config = dict(
    vocab_size=50257,
    activation='tanh_gelu',
    norm_eps=1e-05,
    init_std_qkv=0.0238,
    init_std_up=0.0238,
    lr_mult_o=3.0,
    decay_fraction=0.846,
    train_tokens=971000000,
)
MLP neurons of a small language model. Each row is named by its layer, matrix (up: input weights) and neuron, and shows model dimensions 640-703. Each number is 200 + 30 x the weight over its row's rms, rounded and kept within 0 to 999.
After each neuron's rows, "fires on" lists the tokens most often at its 100 highest values on Wikipedia text that the model never trained on.

L3.up965,240,202,172,162,200,194,164,197,236,218,212,193,202,245,221,186,238,165,232,188,193,199,177,192,226,190,191,217,140,205,176,152,170,195,222,184,205,203,199,159,245,143,187,219,257,169,285,188,144,238,215,197,181,199,178,204,204,194,211,178,173,174,207,200
fires on: ",", " December", " ("

L3.up984,265,162,198,209,167,145,182,180,217,166,182,204,198,221,251,208,225,181,199,204,167,201,164,232,221,251,158,201,193,164,186,247,185,222,174,182,173,177,200,189,159,215,262,184,185,224,185,211,204,165,193,202,185,220,228,209,213,214,212,252,175,193,186,215
fires on: " to", " as", " by", " *", " than"

L3.up534,246,206,183,208,223,196,159,212,203,249,153,232,229,263,234,212,223,177,177,150,169,178,156,122,206,220,216,258,182,215,168,180,192,198,185,204,196,200,239,190,197,166,171,196,169,228,187,205,207,182,203,170,154,157,219,227,205,187,190,190,182,188,229,190
fires on: " of", ":", " No", " as", " rating"

L3.up1948,184,188,187,209,266,166,263,171,191,214,218,215,250,190,158,249,195,169,231,209,183,218,209,190,220,174,190,197,203,188,194,217,275,257,188,212,202,146,217,190,184,216,154,149,220,218,214,212,212,191,145,161,197,216,209,160,207,210,189,179,187,223,180,217
fires on: " and", " or", " in", " to", " also"

L3.up2505,214,190,198,219,213,174,229,204,215,213,209,179,213,187,151,262,161,171,226,204,213,182,163,168,219,230,191,196,215,184,208,224,220,218,178,228,208,201,211,273,177,208,148,281,198,188,184,190,217,218,156,167,219,205,220,199,254,221,210,194,225,229,227,195
fires on: "==", " =", " ==", " ===", "\"", "==="

L3.up2465,196,206,201,223,219,138,218,234,204,190,193,185,219,194,236,254,157,173,213,241,194,234,185,162,181,223,221,236,198,199,254,230,237,184,144,230,211,187,204,186,202,214,179,212,196,203,215,229,191,216,183,187,195,225,261,225,259,157,190,232,223,216,201,244
fires on: ".", "'", " The", "G", ":"

L3.up742,228,217,213,194,184,158,217,213,237,193,216,204,208,196,207,260,202,182,167,143,248,128,184,256,195,255,224,162,174,185,222,227,237,152,244,183,253,220,170,196,206,194,178,145,211,186,188,180,216,176,206,114,182,194,182,150,207,222,200,177,179,184,192,187
fires on: ".", " |", " 2", " 4", " 3", " 5"

L3.up1058,196,212,161,194,193,223,154,207,163,225,229,204,136,211,164,188,208,140,191,230,207,164,208,171,197,223,182,197,225,214,219,174,195,187,169,153,202,205,128,256,199,213,182,195,222,191,206,192,203,222,231,267,197,227,208,205,205,217,226,202,193,161,214,179
fires on: ":", "′", "."

L3.up1214,165,149,254,226,143,178,212,172,177,181,174,124,162,248,235,255,232,208,198,205,158,167,178,220,206,190,211,220,181,203,205,163,150,142,172,195,209,217,155,179,229,208,228,213,180,200,211,233,210,245,216,210,205,199,252,209,214,194,185,201,170,172,246,213
fires on: "\n", "-", "|"

L3.up2427,202,178,157,217,204,226,195,196,225,171,221,221,156,184,187,211,190,177,183,193,212,174,187,172,241,193,180,180,219,217,206,199,172,157,206,186,171,176,206,207,145,172,184,153,231,166,190,229,237,228,194,188,236,193,194,178,190,179,263,244,185,191,221,220
fires on: " New", " Final", " |", " Bureau", " more"

L3.up687,186,176,193,226,265,208,181,200,152,176,224,225,189,236,212,219,158,227,209,227,211,204,178,227,201,244,218,175,210,243,223,222,174,205,237,158,215,191,199,167,194,192,188,174,180,201,195,205,198,152,216,193,215,229,201,175,257,175,153,162,180,197,230,200
fires on: " and", " those", "'s", "."

L3.up144,221,222,196,191,207,244,189,189,182,226,194,184,147,231,216,185,221,184,226,192,200,253,202,203,164,234,215,175,183,203,238,159,210,191,203,188,225,229,213,234,216,192,221,214,192,248,173,253,166,191,196,235,163,225,215,207,215,176,162,168,208,208,223,266
fires on: ".", " and", " to", "/"

L3.up2437,206,254,199,199,190,220,208,192,250,223,246,251,169,204,186,232,130,225,232,228,124,170,201,220,239,162,212,203,204,148,199,210,226,190,203,222,214,144,204,255,164,199,204,210,209,233,230,136,219,214,217,238,227,199,176,179,254,160,210,199,211,188,267,231
fires on: " ==", "==", " of", "\"", " to", " for"

L3.up1956,222,199,172,190,230,214,185,174,202,136,189,204,175,174,147,180,236,156,253,204,182,219,190,216,118,192,251,193,209,166,161,238,216,221,204,164,166,215,247,201,180,157,239,225,140,162,191,234,251,202,176,183,229,232,136,166,172,229,181,240,180,198,180,174
fires on: "\n", " were", " was", " is", " Report", " have"

L3.up1426,217,197,184,177,262,147,222,197,258,209,200,169,109,147,170,140,190,274,188,165,175,182,205,225,218,130,227,203,246,213,236,161,209,221,207,206,248,275,193,168,158,226,216,163,222,173,190,193,199,173,201,198,185,233,240,191,181,210,226,181,225,221,206,177
fires on: " and", ",", ";", " |"

L3.up2119,190,218,199,213,233,212,210,195,201,231,165,224,222,155,228,184,224,227,215,178,209,241,225,268,233,153,181,200,208,134,167,187,229,260,216,195,241,239,163,190,144,200,188,168,230,235,169,193,208,181,202,168,208,251,186,223,232,224,197,159,211,167,195,209
fires on: " |", ")", " .", ","

L3.up317,219,165,254,246,266,179,193,182,208,231,219,211,209,206,229,228,213,242,187,203,200,194,206,240,194,183,161,187,252,154,211,167,166,174,224,243,183,178,177,208,216,187,170,229,202,195,154,212,164,221,227,184,207,206,197,225,142,187,220,249,205,177,172,136
fires on: " in", " c", " (", " Apps", " for", " a"

L3.up763,203,214,201,169,191,208,203,167,245,141,196,204,200,189,289,207,188,178,189,212,204,206,222,234,200,211,198,180,197,194,201,238,240,200,199,194,205,180,259,170,188,243,210,249,188,212,217,174,151,228,153,206,187,233,205,175,144,210,171,184,219,198,208,178
fires on: "–", " the", " |", " competition", " 4"

L3.up824,287,225,230,219,191,140,221,194,194,162,232,144,163,157,169,200,177,201,236,182,154,253,199,233,218,189,165,201,176,278,210,263,188,208,238,207,205,181,264,202,174,190,182,237,215,219,181,215,159,212,175,175,225,221,143,147,138,182,167,200,113,200,206,193
fires on: "===", " (", ".", " (\""

L3.up1045,197,243,167,225,215,177,242,145,198,168,180,163,181,214,193,168,255,206,213,174,197,238,192,179,176,278,154,170,168,197,167,175,226,238,193,263,196,197,201,236,208,177,164,166,230,204,219,236,277,194,189,211,214,211,203,121,242,162,224,177,158,191,179,206
fires on: " in", " |", " to", " eventually", " which"

L3.up2652,204,139,232,197,248,199,141,210,179,228,230,209,207,190,249,179,152,221,201,232,163,206,166,200,182,209,214,207,191,136,229,156,270,174,132,159,189,195,206,227,175,220,260,197,231,174,208,228,197,184,204,193,189,154,208,171,267,189,190,167,250,147,175,230
fires on: " not", " were", " been", " be", " was", " "

L3.up1358,249,219,248,201,184,196,287,264,206,173,246,145,176,189,166,207,209,173,206,274,261,202,225,177,243,200,157,214,210,160,197,157,174,231,184,191,262,185,242,206,211,222,188,226,218,224,203,196,238,163,218,190,199,256,207,182,128,187,217,154,159,185,171,197
fires on: "–", " 1", "-", "|", " the"

L3.up1634,205,219,205,195,212,213,249,184,216,191,202,240,156,177,167,199,197,234,224,220,217,215,203,242,184,223,159,200,175,208,237,163,203,239,136,159,255,177,183,223,179,219,184,199,202,188,142,157,152,205,220,210,194,219,184,200,214,174,199,221,122,248,209,226
fires on: ",", " place", " to", " Northern"

L3.up300,214,215,173,173,193,213,227,186,226,206,181,280,153,222,209,219,182,178,230,268,177,236,259,224,137,222,130,242,236,171,235,150,241,244,203,208,201,165,206,201,145,166,198,198,195,251,198,229,182,190,175,217,196,226,179,196,184,233,158,177,214,216,209,180
fires on: " also", " to", " for", "/"

L3.up1211,229,227,217,340,180,170,190,207,224,207,203,228,177,141,219,222,300,178,212,200,207,167,178,146,215,184,208,248,180,172,166,184,225,136,217,203,203,211,205,154,119,222,175,195,154,215,202,151,218,251,208,162,189,136,190,178,195,174,217,213,186,236,221,229
fires on: " in", " a", "-", " de", " |"

L3.up631,189,198,197,231,250,168,170,122,219,219,132,136,237,221,191,199,207,156,164,219,217,213,197,202,230,182,194,175,201,186,166,144,186,256,230,229,185,227,176,259,210,164,178,212,214,204,205,164,209,197,197,180,189,185,162,185,172,193,224,195,197,211,186,231
fires on: " and", ")", " or", ",", "/"

L3.up374,199,201,172,264,209,235,223,214,194,243,243,247,156,250,220,239,200,215,183,212,178,132,214,185,182,175,172,161,184,209,205,216,183,234,224,138,221,180,187,187,280,220,215,241,186,202,196,135,190,183,212,239,233,178,211,169,214,191,151,259,203,228,177,174
fires on: ".", "'s", " Canadian", " States"

L3.up2138,251,200,190,213,222,248,154,216,213,230,171,254,182,227,199,237,187,147,200,222,152,158,201,180,157,225,225,289,239,159,173,202,231,169,174,178,195,207,231,169,213,200,166,168,183,241,234,185,236,202,166,212,165,216,236,255,201,177,117,164,263,222,191,141
fires on: " of", " The", ".", " for", " with"

L3.up1916,191,161,199,212,215,182,217,192,217,162,249,154,205,196,242,190,214,173,164,182,206,185,160,238,186,147,159,178,178,221,214,162,170,204,219,211,162,212,183,201,197,156,155,167,230,215,221,181,213,238,228,161,158,232,205,200,196,189,174,229,255,238,199,176
fires on: ".", ","

L3.up132,206,240,178,238,215,203,226,252,188,171,183,196,243,145,237,195,188,179,145,158,211,264,174,192,149,209,247,238,227,199,190,213,201,242,186,185,211,194,187,205,231,208,232,193,177,227,196,233,215,174,196,275,220,220,263,151,223,195,197,234,194,174,253,226
fires on: "-", " after", " of", " later", " before"

L3.up2308,193,161,227,204,228,213,225,226,216,204,184,227,199,186,205,256,193,175,182,143,182,188,192,228,197,213,142,159,179,200,240,172,210,184,217,236,201,236,169,228,154,205,175,201,229,226,170,182,197,220,184,213,238,189,148,157,141,163,172,198,235,177,264,185
fires on: " to", " which", " who", " and", "'", "–"

L3.up2341,247,209,216,187,170,161,209,218,231,211,174,164,261,163,130,213,201,176,287,226,174,175,235,144,243,197,152,164,196,214,139,172,225,226,152,197,186,191,227,201,196,189,169,247,184,247,227,260,212,269,170,208,203,160,170,194,197,149,190,218,209,154,208,201
fires on: "\n", " to", " over", " (", " in"

L3.up582,267,191,235,235,143,222,228,194,230,230,262,231,150,206,157,145,211,153,133,184,219,221,162,165,162,180,166,238,162,209,202,236,217,161,173,216,163,245,191,194,201,173,210,214,195,165,244,126,235,152,222,210,187,167,277,181,262,260,195,231,195,201,233,220
fires on: " with", "S", " of", ".", " ("

L3.up1658,207,190,225,188,187,240,228,201,190,181,143,180,203,186,236,232,187,187,231,225,200,200,168,206,265,193,161,177,200,214,200,177,234,187,214,213,220,241,179,222,232,209,169,223,112,205,228,239,195,193,250,166,221,241,176,148,220,221,140,175,142,247,232,218
fires on: " in", " on", " to", " |", "in", " under"

L3.up1852,203,223,212,168,198,218,167,191,262,224,215,200,185,210,191,211,210,225,210,227,162,152,248,154,166,226,179,218,229,231,188,204,192,241,176,188,179,203,235,224,257,142,230,227,232,174,207,177,198,168,140,216,186,203,193,189,208,168,213,208,153,233,196,181
fires on: " in", " the", " |", "\n", ":", "\""

L3.up723,238,200,169,162,211,215,211,186,219,167,267,158,252,195,135,186,186,153,178,209,192,199,238,208,194,192,268,170,193,229,204,205,172,178,137,180,169,167,149,198,205,137,195,242,176,228,241,210,243,188,198,220,186,224,257,209,231,217,174,178,156,242,201,179
fires on: " |", ",", " =", ";", "!"

L3.up1575,167,182,213,154,192,199,208,249,232,251,176,119,213,203,173,229,174,170,177,195,204,189,210,193,143,143,202,223,194,194,248,167,221,197,230,182,241,203,230,206,217,133,182,239,201,203,208,196,245,227,166,219,178,174,222,150,163,220,186,188,118,201,206,227
fires on: "–", " the", "-", " these"

L3.up341,213,191,210,228,159,231,198,207,179,209,174,269,207,170,233,217,224,188,213,162,201,169,166,209,215,200,203,173,208,171,202,173,194,204,199,171,240,151,212,213,215,198,180,178,204,167,209,207,212,195,234,224,250,178,242,197,204,178,174,259,132,254,190,188
fires on: ",", " of", " IN"

L3.up1082,216,174,191,216,208,201,191,214,207,163,214,222,250,132,171,195,169,137,170,253,203,214,208,170,198,156,208,193,234,191,194,241,252,183,195,169,158,209,208,187,170,202,185,226,235,229,154,201,188,194,203,233,170,176,171,198,239,185,205,216,201,220,243,187
fires on: "\n", " has", " also", " have", " hold", " is"

L3.up1875,206,169,207,202,148,190,205,242,181,174,140,218,197,168,143,192,197,184,244,105,215,183,173,208,256,160,286,177,194,200,189,157,225,194,172,193,228,229,195,218,198,229,227,132,197,207,290,222,241,251,191,203,200,230,236,208,190,173,174,168,155,254,223,167
fires on: "\n"

L3.up49,180,191,218,189,183,201,192,170,207,203,226,180,228,212,169,178,179,206,181,279,169,178,177,222,222,186,212,188,190,213,218,207,217,207,236,215,147,211,225,196,190,175,137,211,224,231,245,161,219,240,172,202,168,201,181,211,211,213,207,209,184,250,152,165
fires on: ".", " and", ":", " so", ";", "\n"

L3.up2076,192,225,184,194,210,180,191,192,225,201,193,217,180,138,244,256,220,210,169,214,169,200,204,187,206,234,201,129,289,223,218,183,170,198,217,187,235,228,166,178,226,149,203,188,165,109,150,226,198,141,179,201,227,167,209,202,188,217,198,212,207,205,173,186
fires on: " |", "″"

L3.up2440,160,186,219,223,159,206,259,217,220,146,228,295,222,154,180,207,167,215,185,223,162,195,208,161,224,234,201,199,212,166,170,179,200,253,173,170,249,200,257,166,180,213,262,208,170,190,204,192,205,155,228,230,190,160,231,216,210,225,196,189,211,153,197,172
fires on: "-"

L3.up1596,167,198,203,156,200,212,178,195,195,152,211,117,206,174,229,149,189,239,202,217,191,224,133,263,174,128,206,192,176,230,195,180,175,187,200,178,242,184,203,186,249,256,232,202,202,203,209,157,243,233,229,174,184,182,244,174,231,172,203,165,158,195,174,190
fires on: ",", " and", "-", "000"

L3.up332,213,250,181,200,170,186,193,154,212,234,168,189,170,256,209,166,209,240,210,184,162,193,166,158,258,255,214,250,245,238,181,190,112,208,160,218,194,190,185,211,188,177,192,188,193,239,202,154,232,244,212,223,186,192,222,233,182,210,223,241,184,183,179,157
fires on: " to", " of", " K", " T", " than"

L3.up844,223,247,161,203,79,170,202,192,238,193,216,192,170,175,192,162,155,159,212,205,138,211,204,180,194,198,221,212,231,232,195,238,203,204,151,226,209,197,224,276,213,172,196,185,149,169,205,181,191,212,164,282,154,225,188,217,182,237,188,203,138,166,220,208
fires on: ",", "|"

L3.up2666,179,212,185,211,243,217,194,204,212,205,273,195,196,195,187,203,191,182,209,176,174,224,229,210,261,206,158,217,230,146,181,181,266,197,186,205,172,155,255,293,195,163,195,193,165,196,170,213,269,205,159,213,186,241,183,206,243,225,135,208,202,191,141,206
fires on: "===", " '", "–", "-", " ==="

L3.up2538,195,248,179,208,215,222,185,189,170,161,193,198,180,164,163,227,210,193,164,169,182,219,204,199,194,265,225,180,197,192,184,214,218,174,190,187,207,206,160,205,220,219,155,221,186,216,187,200,186,145,158,142,196,201,165,185,205,183,230,220,198,173,180,223
fires on: " of", ".", ":", "–", " to"

L3.up1519,209,234,146,165,223,176,184,238,186,204,235,159,170,203,167,181,177,166,161,182,186,183,229,221,207,211,202,225,182,187,153,241,203,189,199,217,208,206,160,198,223,199,164,213,188,230,179,213,200,203,234,244,139,197,192,187,193,176,228,163,230,225,191,162
fires on: " |", "-", ";"

L3.up2330,196,151,191,236,199,231,206,173,200,209,209,168,197,163,198,253,183,167,197,216,200,157,169,179,259,173,266,179,153,193,244,202,187,188,232,201,251,165,200,220,153,164,144,231,186,247,205,186,194,161,162,207,186,157,187,216,211,200,155,253,139,160,198,266
fires on: ".", "'", " |", "-", " to"

L3.up2061,153,219,222,190,249,216,212,202,191,166,202,201,229,226,234,208,227,187,165,179,216,178,245,198,172,177,173,158,183,178,231,131,206,232,178,211,193,180,185,209,210,229,154,284,229,211,231,173,172,196,163,201,222,167,193,220,212,139,193,205,170,202,195,199
fires on: " ", " in", " as", " from"

L3.up573,229,193,217,220,190,169,147,172,208,227,237,235,229,151,199,223,199,188,178,172,167,230,174,239,213,189,218,208,244,193,259,241,204,230,253,190,174,188,178,150,184,196,166,215,248,123,184,191,148,197,141,179,204,257,176,174,182,205,161,188,179,198,181,146
fires on: "==", "===", " (", ")", " is", ","

L3.up811,219,233,175,224,204,163,249,170,208,173,142,129,221,253,247,234,200,203,209,226,171,170,213,241,169,177,181,169,222,180,160,223,201,253,231,187,208,261,141,222,183,258,241,171,236,198,150,212,237,219,209,155,177,204,183,200,217,162,211,199,184,194,202,184
fires on: " |", ";", ")"

L3.up1052,197,189,182,181,173,194,207,165,220,262,238,162,161,221,188,161,177,216,155,210,151,210,192,202,235,236,158,219,252,220,202,208,192,189,212,189,193,228,147,165,163,201,193,181,177,238,225,211,166,201,215,172,219,177,194,238,201,183,206,133,162,172,174,254
fires on: ".", " St", " at", " Years", " from", " Royal"

L3.up1283,177,199,210,231,217,223,220,226,207,151,211,251,188,134,193,171,168,168,188,224,174,213,210,149,227,238,198,218,224,207,205,213,232,136,222,182,227,195,244,197,168,220,169,221,212,206,182,199,201,162,175,185,214,166,210,234,161,141,232,160,224,227,254,168
fires on: " and", "-"

L3.up475,168,201,238,212,205,244,171,228,179,250,216,240,239,253,211,197,189,186,231,240,264,217,199,219,169,173,187,230,172,182,147,199,236,228,185,217,231,246,198,215,193,211,201,166,223,187,231,220,216,189,221,215,210,183,167,158,229,190,175,228,173,137,214,168
fires on: ",", " –", "\n", " |", " Suzuki", "ella"

L3.up150,149,190,166,196,184,195,226,212,123,162,208,169,242,190,197,186,177,212,185,158,160,191,164,195,181,174,172,219,234,216,192,191,216,200,217,172,187,179,173,204,216,170,185,132,205,212,223,225,174,242,183,186,228,208,169,196,215,141,213,223,187,179,160,159
fires on: " |", ";", " 2"

L3.up1232,221,233,153,264,177,211,194,183,234,218,280,195,203,190,133,234,182,238,214,182,180,202,233,141,162,131,143,134,191,174,214,158,169,191,200,200,186,140,201,185,142,165,180,204,161,119,188,201,192,201,237,186,212,175,220,197,218,207,226,189,216,183,162,243
fires on: ","

L3.up2046,193,210,167,179,187,170,201,169,230,212,218,233,207,229,154,226,213,230,171,209,219,249,215,153,137,186,123,218,239,195,163,167,216,177,217,167,199,230,194,228,237,186,230,224,187,185,177,143,209,159,235,272,172,216,165,190,206,163,155,238,133,204,221,225
fires on: "0", "1", ")", " 0"

L3.up1757,202,196,193,174,232,241,244,161,234,190,211,191,182,215,233,190,216,176,183,152,213,230,213,238,184,244,167,199,203,181,167,216,141,198,150,174,185,266,207,182,171,203,259,204,196,228,243,241,210,201,240,223,193,181,237,179,204,209,187,188,193,163,172,257
fires on: "-", " these", " well", "\n"

L3.up2570,153,266,136,235,183,253,277,197,230,178,176,250,165,160,204,194,216,183,195,162,197,192,244,218,194,214,220,185,155,303,187,173,195,231,222,193,213,206,173,198,222,186,186,194,210,222,207,250,201,169,267,194,235,173,229,202,245,164,197,220,187,236,202,204
fires on: ",", "."

L3.up2609,185,225,219,183,238,205,189,218,224,236,242,192,212,182,192,195,240,203,248,154,210,217,229,259,193,244,200,189,228,194,237,210,200,237,221,272,132,165,237,220,187,162,239,194,187,222,230,210,168,137,204,178,155,216,185,173,196,214,219,186,155,176,160,157
fires on: "-", " the", "'s", " with", " and", "+"

L3.up290,242,275,204,191,159,236,210,143,273,197,281,190,197,232,208,191,179,206,249,176,231,241,191,189,231,207,216,226,181,214,177,216,155,269,143,258,184,249,235,268,177,190,153,188,215,211,173,204,242,220,264,160,221,227,164,156,204,188,177,187,161,195,168,199
fires on: " of", " from", " for", " to", " by"

L3.up2049,246,252,170,216,196,216,201,191,221,208,194,169,220,201,239,175,246,203,168,207,195,220,197,166,171,195,215,191,165,168,182,193,222,222,127,190,231,230,194,225,236,189,200,164,218,164,160,197,159,251,187,122,194,226,135,209,212,238,225,171,106,236,250,252
fires on: " |", " until", ":"

L3.up1662,188,160,202,231,183,158,251,219,229,180,235,154,168,225,216,216,237,240,189,202,142,225,167,204,102,198,214,226,231,207,175,209,196,207,179,143,161,179,194,234,168,194,227,204,195,235,214,225,201,246,149,189,180,160,211,206,211,229,164,251,151,209,172,181
fires on: "\n", "–", " such", " which"

L3.up1687,157,240,135,214,171,188,199,227,233,199,169,155,200,221,186,209,228,184,226,227,204,235,176,180,205,217,205,107,195,248,201,199,207,181,196,175,184,183,224,240,240,224,184,165,178,159,217,199,193,170,245,235,194,235,200,188,260,199,202,186,193,239,197,222
fires on: " for", " a", " as", "'s", ",", " his"

L3.up2059,235,204,199,187,134,207,151,150,218,214,164,222,184,225,180,180,210,196,212,206,198,145,178,181,192,181,153,187,231,240,205,209,183,214,187,252,247,243,263,224,245,192,146,251,167,219,240,273,175,204,256,185,193,272,192,205,230,206,197,204,183,179,202,168
fires on: " |", "-", "\n", " ("

L3.up1602,194,199,189,227,200,213,162,270,248,203,142,200,174,191,230,199,194,183,155,227,184,177,159,175,177,168,176,208,174,192,216,216,163,142,200,188,225,187,193,151,207,201,212,171,168,199,195,219,195,269,194,134,171,203,192,183,149,236,198,156,185,197,180,192
fires on: " of", ".", ":", " |"

L3.up2556,204,192,161,215,230,219,206,174,226,183,177,190,214,194,226,200,210,260,211,230,241,207,217,157,240,188,205,175,215,205,196,170,196,197,169,203,243,188,250,281,145,254,208,258,180,210,231,225,170,228,135,191,185,153,187,177,202,156,179,229,216,195,164,187
fires on: " |", "–", "-", " /"

L3.up105,220,138,178,220,249,203,191,232,167,245,176,154,271,228,188,204,165,169,165,191,259,234,208,213,200,179,191,165,201,241,175,259,179,199,158,196,157,237,156,209,214,232,239,240,228,278,208,185,166,215,222,180,242,190,181,219,222,131,212,210,167,201,185,195
fires on: ".", " Tour", "s", ";", " Compilation"

L3.up2320,222,229,203,198,231,210,228,193,201,246,207,218,200,163,186,217,220,203,195,184,205,224,171,209,166,222,187,218,236,222,230,158,162,209,188,278,189,172,194,185,241,197,167,187,264,190,222,172,198,176,187,192,136,207,193,212,169,250,149,200,161,181,232,240
fires on: " (", " from", "b", " B", "B"

L3.up1466,169,172,181,210,199,213,237,181,250,207,159,194,214,214,254,202,188,227,241,241,214,180,212,196,181,165,191,191,207,246,232,218,190,187,199,153,214,212,177,201,243,195,205,141,209,247,185,208,210,226,214,242,213,220,200,191,180,217,198,197,213,210,204,184
fires on: " No", " no", "\n", " Dr", "No", " al"

L3.up1876,241,229,203,243,247,197,199,208,153,198,128,204,238,291,180,214,207,220,215,195,216,188,235,203,206,226,225,204,194,161,167,148,180,181,185,192,233,235,242,181,227,212,156,146,193,189,159,237,216,239,242,256,177,233,178,184,198,198,211,151,185,200,190,234
fires on: ",", " and", " or", " m", ")", " not"

L3.up1470,246,177,172,161,171,230,221,257,234,206,223,240,172,219,232,261,197,141,217,214,193,209,212,161,192,207,207,215,216,199,221,178,180,213,238,204,180,185,179,235,176,127,215,210,147,204,161,157,199,235,222,250,249,202,195,170,252,188,166,185,186,215,239,221
fires on: ";", " |"

L3.up2392,157,211,200,219,172,176,195,169,196,159,186,198,166,217,259,189,213,226,214,244,147,198,259,230,201,199,180,169,215,236,194,160,258,169,174,173,234,220,208,204,203,182,230,202,145,175,184,164,165,112,202,187,180,177,177,229,228,209,181,231,226,159,181,196
fires on: " of", "L", "from", "el", "ol", " all"

L3.up2489,213,216,177,195,208,199,256,255,186,241,203,188,213,204,158,186,214,155,213,164,231,226,274,138,199,146,155,240,204,190,160,233,186,248,167,207,211,252,210,241,262,213,173,208,217,204,176,167,166,215,186,235,187,211,222,213,236,231,186,214,196,192,244,204
fires on: "-"

L3.up2012,203,197,218,208,150,178,227,212,220,217,247,234,199,240,276,191,202,197,190,197,245,187,189,209,274,198,176,190,215,134,153,187,270,210,187,236,145,190,160,190,145,165,190,220,245,257,214,180,174,204,220,198,176,230,190,214,198,209,199,210,150,220,205,194
fires on: ",", " 22", " 6", " 13", " 7", "b"

L3.up362,159,153,199,188,211,189,214,184,179,197,169,219,218,168,220,205,175,208,259,196,238,273,206,230,200,228,162,206,150,182,235,201,246,169,161,191,221,144,285,201,210,188,212,183,215,199,170,175,236,172,206,168,184,187,209,164,189,202,184,181,165,171,181,182
fires on: " to", "–", " and"

L3.up1307,215,209,203,244,180,254,181,195,192,167,172,185,134,202,190,215,151,229,198,185,204,229,196,198,153,216,138,160,182,212,235,128,211,211,183,206,215,165,233,139,172,206,183,190,173,177,174,152,196,226,160,173,184,186,197,166,228,167,192,184,174,235,220,256
fires on: " of", " to", "est"

L3.up472,236,226,194,194,245,265,196,201,170,211,238,196,233,191,178,244,189,174,198,184,195,183,174,202,160,282,210,197,164,151,223,221,232,176,187,219,143,181,201,190,228,264,191,173,188,207,193,155,202,189,161,186,236,212,236,208,216,198,179,207,192,175,239,231
fires on: "–", " to", " and", " from", " for"